Weights of a small GPT-style language model, trained from scratch on English Wikipedia.
Size: 15 layers, width 384, 6 heads of 64, vocabulary 14218, 50M parameters.
Training: 398M tokens, 6503 steps.
MLP neurons of a small language model. Each row is named by its layer, matrix (up: input weights) and neuron, and shows model dimensions 16-271. Each number is 500 + 50 x the weight over its row's rms, rounded and kept within 0 to 999. Numbers have three digits each.
Before each neuron's rows, "fires on" lists the tokens most often at its 100 highest values on Wikipedia text that the model never trained on. A number after a token or word is its count.

fires on: " al" 30, "Al" 11, " rather" 8, "aza" 6
L2.up2318:477597542401463481518519566493445417574448525441500474463486557449501591431472496491647420539523495529565520446474516566582421453547525547475520461432537555427521533413467498508497494569491437508611493521458473504536522510481413577496482444507381456571511524544579519424532576442535532535447479516568474508496497452583474464457544513535493503503508489534488515389486402459502446452544441590482537534499571538519446457535422489478406502453573448501621480504521343536545501484491530531452521570485508555547561493473533543524425567497507514495427611530411546528542462495536544472536546540509525461532472524464681564581518535529551451505546461472508491486453458423396471492556520556442410490628595584569455480511520488418430402492504494513465519575562393574458472379472435

fires on: "onna" 17, "inus" 15, " recorded" 8, " Past" 6, "in" 6, "um" 5
L2.up2009:559475591424534567506540480578512488554523486521465417544424452520497528486486462471403429469464559447505528499457540494549475545519537440412404547473469454442492541582483580527507456561424571531463436549484428528436576541455626535528506491567487454480509412628602546474528539456515442445478568480471559462472487565524460590463538524537374482486473583480483497464469448426513501490541416584427497400466487523452402530411530451477447486488509523442552506592501500544532488616515565414537460541500500516453476515454615439550464529497574498579495498494519445554570451513511510530421505458415473520434438518575460469481590517494471493507577509472495533547520473474543542441490578412466525531503454499547592508490529587481553518462494476466459504593571498559440501517489549

fires on: "l" 23, "el" 13, "le" 9, "ier" 7, "ann" 6, "il" 4
L2.up2324:320555475486463539487516496486388502442466532643472522459518420426479441526458397535507477518688468552561540532440400523439544525429487566513509516477501624573499489476533509487485521436453513459488488530518421513445569548436522456512508542500419492541502541585504463381553467508521493576450537567452453492478430460487483424539540534473511433487519559478587476509539481488595518499592517477491477491456533592498542482458491525551502439412458476450554426484521461515442548483431408488510556518530466489472635492525483536529496499537479402486558577551544436469504416466567542434475479541511477482563509444592467482535510535540421453496521469470526637473411544408530489530501582525619558462536525528523485489507474456456440537475488482540545485518457433451455494400415495

fires on: " a" 29, "ass" 6, "tra" 5, "art" 5, " esc" 4, " an" 4
L2.up809:504468498555516562494467468507504536562471507505444444445487474510477436553537433529524516534577457307520502518417539442498522392451552503494496474423515475456495489499565455441543475522475459464551499521408507569458555495477603541557454547547447446564463459439564457543623466486500485408483520528567506513517536563493516438552523499500608432516504588469576532539487579376541491481598598532494470491494468446489516519536478574484550418466451416502505567589497478501448493466513406560582564542535549522423482552552529465420451540537524482495570435456449463588435504521507486592421532491481531499505483548378490618479540505460429570472536509422529479493554505521510462524407459546435471511460467487441415419569508497477500555545443489507440564530517512519597528617539424

fires on: "," 34, " and" 8, "unk" 6, " a" 5, " The" 5
L2.up2036:491447460529457537478436535503487392491470525520550441559504486583526476553531496462542450479410498481467524510495466523543540491455501441557452510489450462485434505526465475545533470462557543551528577519554494527511509593507615453472576486507450450459509482434461519430512601486362450498490544566451536440505514594520468539540506524551428522575475560486419442422486480537574553490496536459425460483483497453439535462504448500533445502394510500417433468504523558448450511591551521547568605492586459593488468560520528456518520524596484422551622479401494488468338520463554479508493575501560497423499607476515527504411480505509483478474497470595498507410573574456494501589611428455497555494527567603507470515412448536574516456620445644528484495496516532459575451516502462

fires on: " by" 23, "ie" 10, "ro" 6, "'" 5, "é" 5, "ian" 4
L2.up2475:481575438595544625478534515393457410535474469461512584572522597485514505543534490478403465503488440472440492470481543504577501599464416531552545378498482508572541470477492533570500551506519494576395468468530487519483526508443513476483486535546520459466457482470517531444508418499495531423505465429553553475428511478514500581515571395456464539536465600469496473595569453579543497469423556523470493456498468464522402339509511422514520485501482429443571501471530542569507517499466535501456534524436513501388453462426591529564422514626490594471484437463498510568513507516438417561555493490455539493473512408479605451470416436546490557538511412517454563534508489510562543512507431437540417444452540508594541550528483560493462543502465567599543561554450497485524516457480474

fires on: "ar" 30, " pl" 19, "or" 7, "th" 4
L2.up2638:422563519505449536553501498490562546583573451512407619545530534513531442469547598468502425511490577503522552590497559517470463443600475453474479503546559448532520493563582511468612507414367466510528422548509495476454520502452440483504466534523443520577443597463535487495528502482541517483379552447499423496442476441489540470464548438499497547427543531472468499472590494526481503534529585504431503522501455456481413462424467448529461443540515494474628422529548508515570569554514452537369542510545514421462505552588493490444512469510485445411537538485468498487460509520503492492481493585513432480486464510494453533546471493541543577519560535502426541508476493382454506592517581470441446524549454505480456566502550394556502447473587556546514510454474492414565504405459550

fires on: "o" 16, "in" 11, "e" 9, "ino" 5, "en" 5, "ano" 4
L2.up1975:558537541475458377441511468521507500509445514462512440507457604471464517445484611530537543511426515468477493538483450501536486503539477490462599469477515474479517516472469401431482528507438520584547489501522453453504534516462454553466455444527547497579532478503569501479571469437443480483469574479504446457443591618502522529551549542553415502551465568534535588467469433464628514532445559575466453463607477555479512593445463525490503571435552475448580563489541466504509500576452453476510452499577563474544498579540455437552472570515586521419545461523580573491507461517531545448440468591508466600524510449460442441523562507457534409615606518463533456454521480352501470475522504418468466494384517484485532570456481472518516524477571531518544478655614581485543560437493529

fires on: " in" 16, " between" 13, "–" 9, "her" 6, " about" 6, " with" 5
L2.up2140:481578539493523466501521509517631458607452466477490620524511448486488567498460433541506553493457529455488499428532484530486452495481482516501517533561441489545495556446388563539514540492570451480549475482426449426431445478620546462515517459506594444537597452566513458575445503508612431519500606563511573530549520562486513577536476477444402471538499548399436445488418503441527547526515544505485448552601514456458583470425461472504504516546442504411453587580547425504452499467499446472546490515475586558560393460466476469470527569548503433581564523417469624475518549461529548463400495425533477493484531481428583466413484433551509544461532556615512519446453506457540473484521484492455519473506457560538505478605561551521462530485623446490489472489544533466535598570456494

fires on: " mm" 29, " of" 14, "ots" 6, " within" 4, " cm" 4
L2.up1260:461477398439493514542446582523490457486459572485558504543509627577470549489468489490530496558496439524537553513527607521492506475443417492468493464437496470414504601544475435490531536479456482486499453548502516486443522698485542581449462550588575502511556570555500505508511554486445453445545485389459429585467544465362532442513490497495497520445540629440419438468454607448545501560510470491584506512483462492555469524590545538498532533392495506526502514515518498501507482512626438530427608486437473411537479494489563516525459564621532473524468553471532593446467544549521549527464574517500563451509561494572523529476417508530476488486458457455572483479503457482436514536442454494512517486578457525427572427470544436481463467478434632514533545480546460544449561525506402

fires on: "ars" 18, " at" 11, "ari" 7, " observ" 5, " training" 5, " given" 4
L2.up2679:585506541568441479613564521497514415515433583551430461485520425365540609489445486631543536475488454473392472556517579531503571460569507454547460485509522516618446497572481523573496369462516539508562498526507520555516582503552583502529446509504491512593489455443556416519503373499558578458456468448604427554432500469555503531511464531506512554545529507495434515556613555479448637558535507489570513512453453502531490565581473490507540486531530497441478448522436543430518484566536514470482513477471550441523516466402491593535525507441509404390504477478496492536460540538514501578529516457461429448537546511561508441495455506486415494500554475517464524493621491491528546426570552454469553556397495459512532395457554533533514616400476467461547544564549440602528489462539483

fires on: "'s" 15, "ro" 11, "y" 7, "de" 6, "ans" 6, "ia" 6
L2.up2454:404489409583526534535501487517539540593578428545572458532461506535540427431592515420543541533479485556415491474540473482474502531491514562469476548473473437512504458488556569582538583475491451561499471439594703414481454470500516401527494561408486497445492463426491435448516518518464493554490524492521498521489486591538561611485499490482465544451446494596541503471551546449506584476492484553525557503515497499490454383517534587415464609515534556533398467532505564516429479507549450490451559460486618539551526552491535482524410511512484501486515596521472456497458451468385451503521486539525501605498547588477532586504510496494487449449526533442510481469512511483495508508466470483529587495460479520447535420580490532461461400481478543497622552449454676479534464532453430

fires on: "s" 30, "es" 16, "ines" 7
L2.up87:488446433460475522493413500414504569506490444502405443425530501545535438520463446572449544552545559421565484412467484502569486448541498483514463576451483455554511516530551571611425505402450551490435488517463419503556435425495572581513476456469411416485560491439509481521529590532523522481406576543445507509539537605527571425484438463491489627499499562524547540452539523502512474506572566481586522548452577492557483457572466471514548475500446516577528467552483518522431526540483554565417448512463478543590538466537471457493430549473502480496500460495540495560541481529560481514483506431470411520507538387539591453491573520544566479483479510500563489533522512496550431465544384477455485562505477533528528514471500440595537636491535481527472555536462412431529517510450595

fires on: " there" 24, " due" 19, "|---|---|---|---|" 11, " this" 9, " There" 9, "There" 8
L2.up290:473534475521556475563512572547483462494490495475438413380515486517428458584558457509477528494509528460525475518557539522487595450471584472523492501483530536519472542532559476544496512465517534549534408582379448441524468560485576597523495524491473517548459587439371476458526434523507413555492526475488430473424461557502563501472467583461463515487450513473525458546505656454548519442469523558477452509475504480496542542419472573440491448416499534473435426503506446445413572405478458539443495457379512479475593404523530530431554525461459397593497484555513507550480611444518364558573551410474541510579436500596471529504479488493394444526495467521534463517569488587582560446503493496547501536401466513456535448465561447537548542523551512587596500473433517559514466507521555

fires on: "ong" 21, "om" 8, " what" 6, " Dong" 5, "it" 5, "m" 5
L2.up392:522546414499503449573519458483481461468486491426467451440521484525474537557528519461514519411505615465553449513500507394496458501556508495435534559471522459495500521493576541455522471508494393550492530598496520448471433587493515519500491524462609560525562553562481497479489446448490488555459374493481479514581644477560492482517394401420515413569484469493583460479452520414463477549462454476422552420441528537469465546522527528504565542507449554555453446457505421523483465512424544496472449592521461499594459599484534480482483455567438551599548496429482573486418517594429521521516474519591540556539521447462441506450465466422451565585458580579543478511481534514524546485457506480533459415505519474461578522527528524562475470575499514416428570529478464459549465493505400

fires on: " round" 16, " down" 10, "ed" 8, "ade" 7, "ier" 6, "ates" 6
L2.up1358:558496560454536432487502459567578487530470603447575622549453387431472381505470452488576447584519409550513488582470520549403462542558390552445503473476496514530523497507503491519544472506428503518463518550492566465527341478464440444407601525517491572475492487449457506526395562517472445483420575469519431566569564488455510483453513464507492488426543494580558551493543485424507458474533398524493535461499369484534429394422455511444492442561564486539501572554473521477447544548564516527564480486448474521595507549503535422451477472538440493519568541506492488507495509585485546464454514513483526497498500531431392457489493435520491475544547544436466413524419583438488542528436538500515498463415521434526553521487464516368529482531452538573500453570584422513547489464445590

fires on: "O" 25, " Pro" 10, "ir" 8, "ail" 5, "ary" 4, "rac" 4
L2.up2740:540473458577536513434508495397512527555441521508522521444566592477479526470517439468484408461613563443518607498522523524511511540463476425534446507524441488454547390403519514482517519513524527609483448563516501531557627547513425528462468390524469479488551506557443454550418521487513481384473463476586433437516474532488538467455460512594434480405460524474600461604521462562467433502507549482496508423554454465434514562466492521609560555526466528485568453428541472518486502510556504503467495453459580423457551498604502470528504463505461548516505494474411481513519485431552430448505481433495451539501473431519550501386524499454522488472456364559434458408473438435492475529439524504544440541543459409559420553623448387579493456473452462494505540504489474481485467544527598

fires on: "ing" 36, "ia" 5, "ating" 5, "ying" 4, "aining" 4, " surrounding" 4
L2.up2404:549514517481534456515462564505462466498459564500479528428576474454529513470583395545511509566455462481524543423525652437497470486501533481530514436498512441503465619514517471555498478421457494519472433471485431501380593574462460556539466635502452359499513491551476505592482495458512468523545495455482527490562434492539509468487592481452515456452532535418545452574538398546476498543437502507401511615463527546513547534551416525415462506528480530478555520500505431473598510553443432548534504514439431516446615534539588523536557485467444478563540501474470451537517446466499625484497576497495565443506519603458473620507488446548429496424506520552499556473441645525454607515558471509437495464510564464549522514400506536450492546480522563516535436442495459481459503508473498

fires on: "s" 33, " 2004" 6, " century" 4, "an" 4, " War" 4, " 2024" 4
L2.up742:400509481463484518493525430504508425472542534388568562445603568492449482558486397609557422430461545473498555474448508418596512506535542522523534499513512540576399477532445427524467531410517482570507464546475489492483536419575494499451454491457483492572553460583519502518459533504546410514487571501496453490488504461478535544556524561453477513538498577559464518457622427414537498510549592503565405511452596507596497460583444397459487454445533586437455395434530512465385542430514552446473484466473559531599485464532387497487504443443451537550438522547522482571543399583482458515530527453444515407497536530454473451469572511509546462603535502514511556490485543473495483446474631518537513381493483514551474499435505549442534466523525512488485386472445496512464524538452475

fires on: "s" 28, " War" 22, " early" 14
L2.up2285:443543552458515521619557388501371575517438509464527541466477503563556460481497516580510385520482539589464506519487535445479541437528469476515501440477481508466479489495572402479436459480511476483452545477487458511525544416524531537467474474527486667418523545442437435460437531590526509516430495486444444430372515539523516557510469516504588475481460576532528469591555489457496525498424480456611523390513569529478447451501537541498494438454487426469527426488519507573433537505591501403538515497486493501581498499609475432463520586490486553543513528444465513503506535534506520499499619498439509465455469539431527555548545583481523608451478547462499528450499407520477556504373485488486534501588485473562476532592481494476480536531465489471454566591450478515563481565549511

fires on: "per" 14, " per" 11, " Per" 10, "m" 10, " of" 8, "el" 7
L2.up186:451526401503509509431485535600478549495587552540458525429506515487489515499522556415496464516500467435407465420474514560481469501494375556475493583459517495509562519519469541470522532585522472564605603546547570552459476547496528531469616547455526585550544472526481519508505437458498513526499485477515467413503506445509490467590398600441486526519551498491517576525552488415554567498448457518477500493507508603566486391529421470492512471470483407492499527464525510443511522564504514512535451461541586503602572517534521522518445468529453505494546553539572568471575504525507379458486408399563604465391579507508429479491563421540479552411496450539511540479505509494473516477477377528514589398558539510407539473523526510536417435374572573454445529507440527582501410540533480

fires on: " States" 26, " War" 7, "FL" 7, " century" 7, " Cup" 4
L2.up1345:510543544486523539536566393524546475512588500409519486521536547473498517486448503501493413531457550401480526483468476453446468552509541505508531513460521476472384486532461488495434480506509442448531484500461435416459558516551486522501490464547540446371500538404567484456529504511461448531553556571585522511541522492502567365467510544485506567568471461484515498468497437480455413487508428406507441535550421461554523484468477453440423586433504399525459519464599467435454491503524523464481551442515501462532584536487526489454440499527544462505632516500472514508512424520485483463533441434532538460566469534433448525498572419569527520516631435474498467553458530485553420520402457483498499427558481565443470554474496536481629399449520498483472500541553599497518527504529490

fires on: " present" 19, " new" 13, "ong" 10, " Mid" 10, "ug" 7
L2.up106:481514502524457484477574571559523380521501527480492532533425497451436502505521471422508551517423549429451442481594470534459492455486544491477484478517549599509490495455463467455532445432505498486518526501554561508545412577511466432519385471479432435575478521466432598522517508502489489479576470508494491493587442439530424486526558544509410520523427513417506446539486556482506513522485503433455483558483439507416533516569469601568500572587552488451461433486488517594415460510450505418513489513458527535513457500541522526605459478470377489507627564409539390457541535546549592477584567463583533490541513538472540540498450436512476576454435485442527466506531506538512566513556530538526547497493564511545541447498476537446458449441605606507402419444566521431505490498498535

fires on: " all" 18, " most" 11, " both" 8, "ast" 7, "yr" 6, "ver" 5
L2.up2990:494565550503601537501495446513464479415456446503502586522512528455545477497487455524537434508490433405561517433474423550490558500480493541437552431544444493491510357530497515411472497422548448517571400442557586541598399508456473493560535529484531515483534433552439571595565486528493505480501533636512479448548572500433485497530589498495549481488417500481462533456544539454477456527645427583495569482556534497530486504516562552454483444528445496523462403419449510478450583479529475521575541578410577468562452514588474453485452498501515497492563490507464562399473440558523579458490530479467379410530554471445523470565581472533478495494508608476400468513442523499546509452579558402477491454518536584471477522462567453442452482517545450477464539486481495506469549469445493

fires on: "al" 24, " by" 10, "ir" 9, "-" 9, " the" 5
L2.up1699:503470550517483502589511534473543529473488389531474490492551476571484521523522542599391565582485463516417513487601431582544507404501543426504490614553502459497443531417466510542541515512520581470480437499508450428446537410526530512505472499563487488523538602532519578558505544522466526447535457439563461456414564492564569474471573551518492489424498508437525538483522449445394455531477523516421467525467395578564483456476560496454477466430564449512499464459506411440529553549484551437424557502545518547554443446514521428591492491446444460515479460481433512457539470474517576486443523526533528554536522547529592491474468500441536580490513597558576444568555515481430433498465504502466523597450550524537514458439508419560590506583477498529530514519497522599503491457438477

fires on: " of" 28, " to" 12, "han" 5, " Once" 5, " within" 4, "ha" 4
L2.up856:515599500460550426558486458481462497575569561460451541414529456450433543548506459636428532440410503465498530564545501408491515459524503516541520401489578405419497539548523462429468459499459541556547526528501569526490454467507532484524524499547518539429563529462500445643610569554531485528506456612400479388563515525588473486463499473404479442391412473488527468476432525496506498603493566458566510550563461481491555470483531481590427516505525426528475500529474591539501498479535555535537503451470445450541472620556460514519510587502578574458484510494455412484528545513468539427497556545465508449543536559493582538485591575617508537413502527434391548409502371477498525524489522519532534514539450562488482467474418500519416580567624520560509527566590591487587525476425524

fires on: " to" 18, " tr" 16, " th" 6, "ir" 6, " almost" 5
L2.up443:556502433377501491566472486552623502487447488513430538393581487593560484624458469556476420504550542477464563535503453543517481402554494460441493512545492463519483512465522466428483460559460499418438414481471524519472505450467457480479509516501464514467594479513493473496555450480543668536561475561521437497489508526497500550480575464571479350495479570507550468471463559498452642450568513510503554537479609435552524442501472488491521436443436486494499376470442489419449456513516549536462511562425522482568528549600495568423549470391453460437475512413525498529632459537400544533544521493564507419541381466461497519489464511537452519492503523398502543505540525436525493549442522496522537511579522451498429528465480501475468497469348476489539442519512494494519535501449543

fires on: " Win" 16, " Loss" 10, " Mac" 10, " L" 9, " Lic" 4, " Mc" 4
L2.up2364:629531549588453502535476478599483527540541554558514471451552483461484504518547548441471487560404461464482424500455535542538553466449485450553444570519470479505440565444594479466444435437456609516420504555407576546521496521592455507439595476546446468424594547522446545492441424524514491552548522552464594537433373548484462504521465456592440469490487473522484572581527515547543556451453511450505453500593543538567414466406492483550430540442597581418376449392553441416513498455450507530449482484508474385493504524507455511421478495500515493501544523434461471498538480471563499500559450509486464582548482566524468459533494524549526479499518390508535407472475465565549418504551558529521476457506444468490599481421462419475526525508569513473595562515457432579526479504536544

fires on: " to" 27, "ur" 7, "uff" 7, " from" 6, "on" 6, "ear" 5
L2.up2541:469543439516515463483535572452413339485486494546448560478495433494580525565480583495451513507519531460439502537432494547421481482511546480429516458416509534443496614489463390568423407546496439438570525504593458499469439477512452441552534560567436541455451587550441537577581588469548514575515582499511423530458475594460506483566517589534488471500446486488488511482412493543501504510586473539407411512600522492512462493569460535471584449475504481425544548491527492509464589509495542534464487497448537439571490520513452437574545461537512517502523553516575495670594548562500552569393480505433515411452452501399523572526549506590441432454469429473454477506506454431610406513487486442521533517490486562496511395564461450500464470403509481499447475497533474547497531448505487

fires on: "l" 21, "al" 17, "le" 7, "ave" 5, " Lost" 4, "ier" 4
L2.up2841:526517437457476440468519593564517505577423561510553492479518435516591501545574566503424521596403448486525506553575481424531448428490508536537436526394510515491431464472546558452396516525519459446522609435476560463432562557424520421489428596556488490484566448521562451447488521505591531540542450556484576638489480574537500479612602473474457549497498462521453514509465532520543524485486453537442433438435619472494536436475514475463549568333511444432451531504517451529500417517442442453524481538488553482473526456430526589444557447577471459448546635528474478477499458553544528470458553489477577514507438467551498477462551585488472429415439423486505429553494576545557459459540508489451570534554516491546512537489468424532490376501552502492476410463526523504532481402447549

fires on: "ed" 20, "or" 13, "merc" 9, "ar" 4, "able" 4
L2.up3043:460556479499481557471504508384577487422522518465442474466444564498515557508558568481517521506475432499574542512456407467549493507532531539409497475560507546426542502525525519594527512603463544516541424535497479457588429598608567437502416445437550483480441448518570435440527437372418450473395519471476536482492475498433498588491530557540458518488488564474535504468429497473438473524496459344507508446464544540522516570528474574475474482602459447458435398458520501417572545447490480536448491496423615525403468504497511490662486499515438495491483527611421444519502485479549458482419470565542484492449458471532561515523489424541478480514496574477503513531478504417618476437562501529489479493474580513497445513599478491491602553416497539491518489544482497444545499455485569

fires on: "-" 36, "if" 7, "ir" 6, "U" 5, " According" 5, " refer" 4
L2.up2322:522451439565497528400418524483535491438472554527599523437524535433548504554469479531405462601447532502442512508455450536477561459569526506530530410418468505459405401553453454413503431547445471426517429557474418487503496512469388505409594477588512477464574524574483584486513430489549511525529525427532355522564520496494538563408498474530565457506558574495499583479503625501535601455551469426442458558561571451479452492492523532502463590407528575507483545512525422478523502522518554405497521477575415490488506541514479504514501498535534473483458548521452511507627529501543387419495478559532605432559464547498554551555458489456543495448462439407427481625569457549557502426516485524530551467522440488421472471563465492485488456514439469462554535399485553478493453524486453

fires on: "ph" 18, "od" 12, "oph" 11, " of" 8, "aw" 6, " suggest" 4
L2.up3068:481609471577542542466510492533511533467543471600610502447461535513443465549424534522520516573503562466534498504425484487489399578511579504494529492528509484535491511476454430414384476445511472441514420588486520427472413444565522518563499471506427438494538559421516469529482511493553479430533473508499524528552439509483417594506476558558526511482472481470503556557424563530495461502530480484566535481574551407465542536460564457544528521529558536483467552617431517550419531561534466547447554494470412457404501499508509504536480510481547486542547551613536450569511456402535449437476469514490528560492480489474450531493554468472463481517532558388523476501490493521517513426480475478501450505498482465453542455588522562483494392533547423423494536471493434474565566514443559

fires on: "in" 27, "r" 13, "ag" 11, "inity" 6, "u" 4
L2.up415:427529442523569485552415537540470543483430536501562514479581511446582474492533499482531448547492457455452447526531548480586464476548468460481463436530451465482404579508438537481548573480588450512489515520545492546503513602448530483484433483524633432512510452468499442565416436504542524541604551508480491525441507601482550602454474496523469564459598454519561574533546501518526397578556487573522517422513547479472474536538448505428509553449453499509581473532527535581433466514536560417471439450489462539445583509549535424549480487462463519427412466400505458527444556469588466558515635441453500487460442473497432532525569538542516575501528533493496533445490540382526454495497526471554549480496502484537501492425445492452566549490437521552527498529554515455544402506520509

fires on: "ir" 23, "al" 14, " al" 13, "Al" 10, " b" 6, "ar" 5
L2.up1783:559521513555515515551570562515584536492487450484427462463581512461460617477565503545551461440475419485507549546533568575420446452467484532465482628387493552471543527534541529504538419492492630508510406433514368481398503479467503606540540539515489463578521541574388468521495421429447488476449560456562514386543475535461591507572560500507540425502541545497488463517522486485404508407516450456494569490479625615577532495472509510530524505533547514476467406509491480527448511493497449507493494469459546441531498475482499526386533543538460519521541512470528472606559502541516515507515451498489477542491525501511558555598498518575455544459445629423394484531492493540452561453492490437528530455565566535525419420444474498491579534454579428501507439469563539454490418465448448

fires on: "et" 16, "ab" 13, " into" 12, "ond" 6, "ther" 5
L2.up385:537481500582520412574468536507570391596474544353529505584615461491404584425504530482492543458449488562491516530451539547584539496490509444517529460550491345508515487491534411389488472441466478544390503545464463512479461553434409580489418526486470453444441596525494492558490446587465438538488411487548540543540468498513562523488507589595453528467496496547530574485460443522510424562602439544502510491529420432487410446536551621508558448520490513550451530439585402532480526473553516506556530468472492485493479524514503528422524488486383488540471440523569530510512480498570537466440465559487570429516529529463579527489477528536438471381492587422499502503452485440538591457420587555474458531532507391486444521465440550412524531508584529494495518587517467471543426584504536

fires on: "a" 18, "ok" 16, "m" 8, "oy" 5, "o" 5
L2.up2370:442479464568552552482524491526514520445541482567433498485479451504438495466493510457558493537490454522553557545489572601404524559462471471413520461445602480507500556440481472397494551451489532585458576512567503486576545469414497555471526513463453567609494576500517472597513510567510506522478511455565500436468451483517498458452450564457408500513412512558616480531554448457510441482495500511534515466479476514469618471494505526538417468496452404488502576503522565495628432483548510487476430534554528502592550566503541471567407528609450528487464562483557445390478478476635576570527479503542480575514461544503478554516580598509494500458535630489498466578539520441430519472515589410515390478486464429455549635534494660545475513429552532476451462500550397449576516459524522

fires on: "al" 19, "Al" 10, " Sal" 9, " AP" 7, " Can" 6
L2.up2938:566505587501474577416464480565522641477471556507544512495454609554559457483540469529572523526508548509498609556516520482457398427508493453488462471445524568518476565440418581589508491528487503379525443449434548496556501554471481568433478511548549428475502551423578455562407449488585494481416391558576451479487445519532553502481606546591508562543496461570522538477521510574527456454420530364519509484463508493478471503464465473467502554608595488558484482492415387576452595535498552516475468525467549479488506485468468576456464492477543518513503470441432460481525458571532520467486495445521480508515511488577467467574462516426570525458494492541503432506549576474449522459503486524507574502527561456474531436467548488605507520515517433556475429467532441499440434576377460

fires on: "born" 40, "m" 7, " education" 6
L2.up1935:525468422482547457482515495528533447574460532524531495527581475441523577540439509496437473534545542490462485534452479449497520541447511481536458525451465407556545517548509518530556488536481523547507393503451490590553474561531504482562479563464507554530562579504484449495423443394548473508551515509484484586516517511479506559487555479538670502522552518480554544507471455441499508548490438426474522470506476535585452438489513377526531509510481576535532457443516457552471550590505528381384492466529542549362496478464440522482541476523424494510480442491568472609346543515453474520449491501503470519521524532574500495438503564463394539478455510512481570571590513458540544446550490502498529406416521473451439496488562456502464520525556492494499522480577466510581426533553426

fires on: " the" 14, " to" 13, " =" 12, " Imp" 7, " @" 5, " for" 5
L2.up2670:533510548454390431462572508558446509553461563425423498527472465429472567495470477563497451468533524545537558401483586545451488497486553547499540482511528445572419477494467513577465534494548541457517484516468542528487588554487567580483534544540443540489467530529520444538535501572466451437506443512564497596447504538439502386488475581559394512478455545487519549510431534518617470472492338552566477498574540537408512504476558539524525418545496509461504454557532470605539559461461543575530476507549510515410463489459436540529437515438472464513471408540459550519487481483497562512439472470561500470575560464428539434447462554453469525604446454451540340463494496469572422486582463537441578491466422567581440610453483517500482566444519467506455439468515512445424450407554472

fires on: "ism" 25, "ology" 10, "ity" 8, "ical" 5, "yll" 5, "esc" 4
L2.up2652:531493466517504473500499583555574471505394476509480458544474542543555506516448462493473583472606457541469449522445475560545417453479552569410446466507566565497534435443606462411441479458422514579447440468473432475449536532507481530534458453433482525504556445587507486384507482465495451520536501518559642476475473474486524444564468528519451455471527454508450489476467467436546522463465563441532499510500575400421469478535526519496488600475507446532517544536570482519572553426457518574469572613476479538559544410525460512415553548566493464515499488448375467542568579418501463500538510534441460485465443543468501519524557564446465473588515562413518619477559524461519502438508563479503527414504434507498507470647470389530518543512540514490537557549479512477495497538469459

fires on: " it" 26, " Des" 7, "cl" 6, " its" 6, " AS" 5, "SR" 5
L2.up59:473467493483454581520442393537446554565550482515529506552561531544499514512571422454501538518435456565554461536556486546534456445510499480456490501564403528506539472485470473578458479535431619540537403505555459493347454563491489601404479583533496589475474490523447503497569537567444455451493500480582533532400456444554487546556530462489520535555453510559588485517437475458554485548499397430485468478490482443555468507474465495548438485609432422498483493546488526501397432523549530566461467472491558586558579532485490464451561472526511605517487467501504506485529465570535461599495487516583465465502401481498490494363514483397412497406417494480586501497505558469459451549456553591356561549487490527418540464559566475416507492483496506494573509455434525403499463360536504

fires on: "ua" 17, "'s" 15, "'" 7, "." 6, " girl" 6, "CA" 6
L2.up1113:577507482450477444540567448575607498477485523529461496526491460435522473470486481508537536499505587600468496468503542572514540510474483462546437479564440452619388483447430496483449509478523478546471552526433509478417539539417547466528449465479551516519526449452454559575502481544362523527498494482494537487532576492583576454553431416513499436506510463554517448495527488472596466442378544587474593532454514416519517514517525503481418530542541527546418531593625577561424477580457508470568469502537469479472445439333460498533472561448475465507394418513490551530448508445449611510508546409450526571506457482504611519411574547452503546567618508562499415458520545544488470482521532500512516492518436575502425461496575504489486473453514442440556544459484514553582401514476500

fires on: "on" 21, "id" 10, "il" 8, "in" 7, "ut" 6, "ik" 4
L2.up2530:505573500485498521585538559533462474507487557450614437453512472530510660503613482470628473493466467519495484449555446560521448483485373512458392499554439469625448482518442505404489447541422519552572467441516494483501505499469526536441518461481490425402520453496417513426488530546568529507472498477479510590554527528510464509463440554530511518571548479458596473413442507535450429526539496443488495511493543544485544516498454456488390526407463465427549579395529505495513432563436556468575486511511539440448484579628579540511446539521468480402504418450554454436522593462527502441464509501427480465448532482562535458461493499497512492422486421511420560600511530499536576490475424521495467485512486488547498463525462440551493428486540539485400582497507515527513515536457468

fires on: "ier" 19, "ph" 7, "ch" 7, " back" 6, "zer" 6, "ly" 5
L2.up2053:524520511482484549474448543544475427481482508535528525528491441457477433490455485446565519526666503512579450477530495558554476614470435474456506468445473573541562468446601467587476458546498473477498552426332378548517535539558385473560530525447444405390516432482522440579475524546509574522542429589466555585438512428515523442520496514618482529442413488459462492419481475541481483442544514496486481517556455487524465575511474556445562535462448544493551452524529508510559392530633510549499523539357566447448552521541586474477501574495454507536564524524475487627508563498499444478515546586567430514491513376404519510534484496553621438393491494513538539463489543427463414542564452526460359546504438497475493441478445474508444466550602446478532524501518561455501437487533472

fires on: " out" 24, " under" 12, "os" 8, "ō" 7, "iro" 4
L2.up2272:476365509461492473553571551440443478521519491464504503492461588481519516492535559530543537497553542568474574501510464456451518441532498416514410445594424542426477492463504506495497478536450519566575513425419422473458541506552510494494473498518552422426491464656428467499496518478523504453437501536571456539604515435468510580459492446560514581493488564507488497562446512555485573519553487552513478460518408509473479494649556456491524556566488468615597454562497524495445541645578492448418503440449604408526568536569581485493500454456497479634495499561483471486520532487484540646558565462433504495476447522470476538466562506509400510463459448635470514423588423446545520566525498524566501378481576562400458506548458490542579515475469568412533477494504489543530473476487517

fires on: " later" 17, "on" 12, " both" 9, "”" 8, "one" 6, " of" 5
L2.up891:500484582508545560569474392554466483538447449460377515549495488501530448474436485581484467521519472487429553446498478411459440496565564474453575540424569500486461561504442446504460471462526494567423546499449396569507478430504532448449594519572438497512569505531442487564498530553551475524596542486464478528478549487539544465472540464552587478484507537520533527544398518492523564529503605512556506550533429489460508556457390488464474591495494561499481549384576485585475617589479427486621438569434495547545502517562551543550423497518407447543534459419538537607493372562529490464520496570494426489465531463498417376435509484511503407413496635516528554548535496471532498505494507501456499522533487555488511491510565501504448552536437547546521482550562467582514448481359527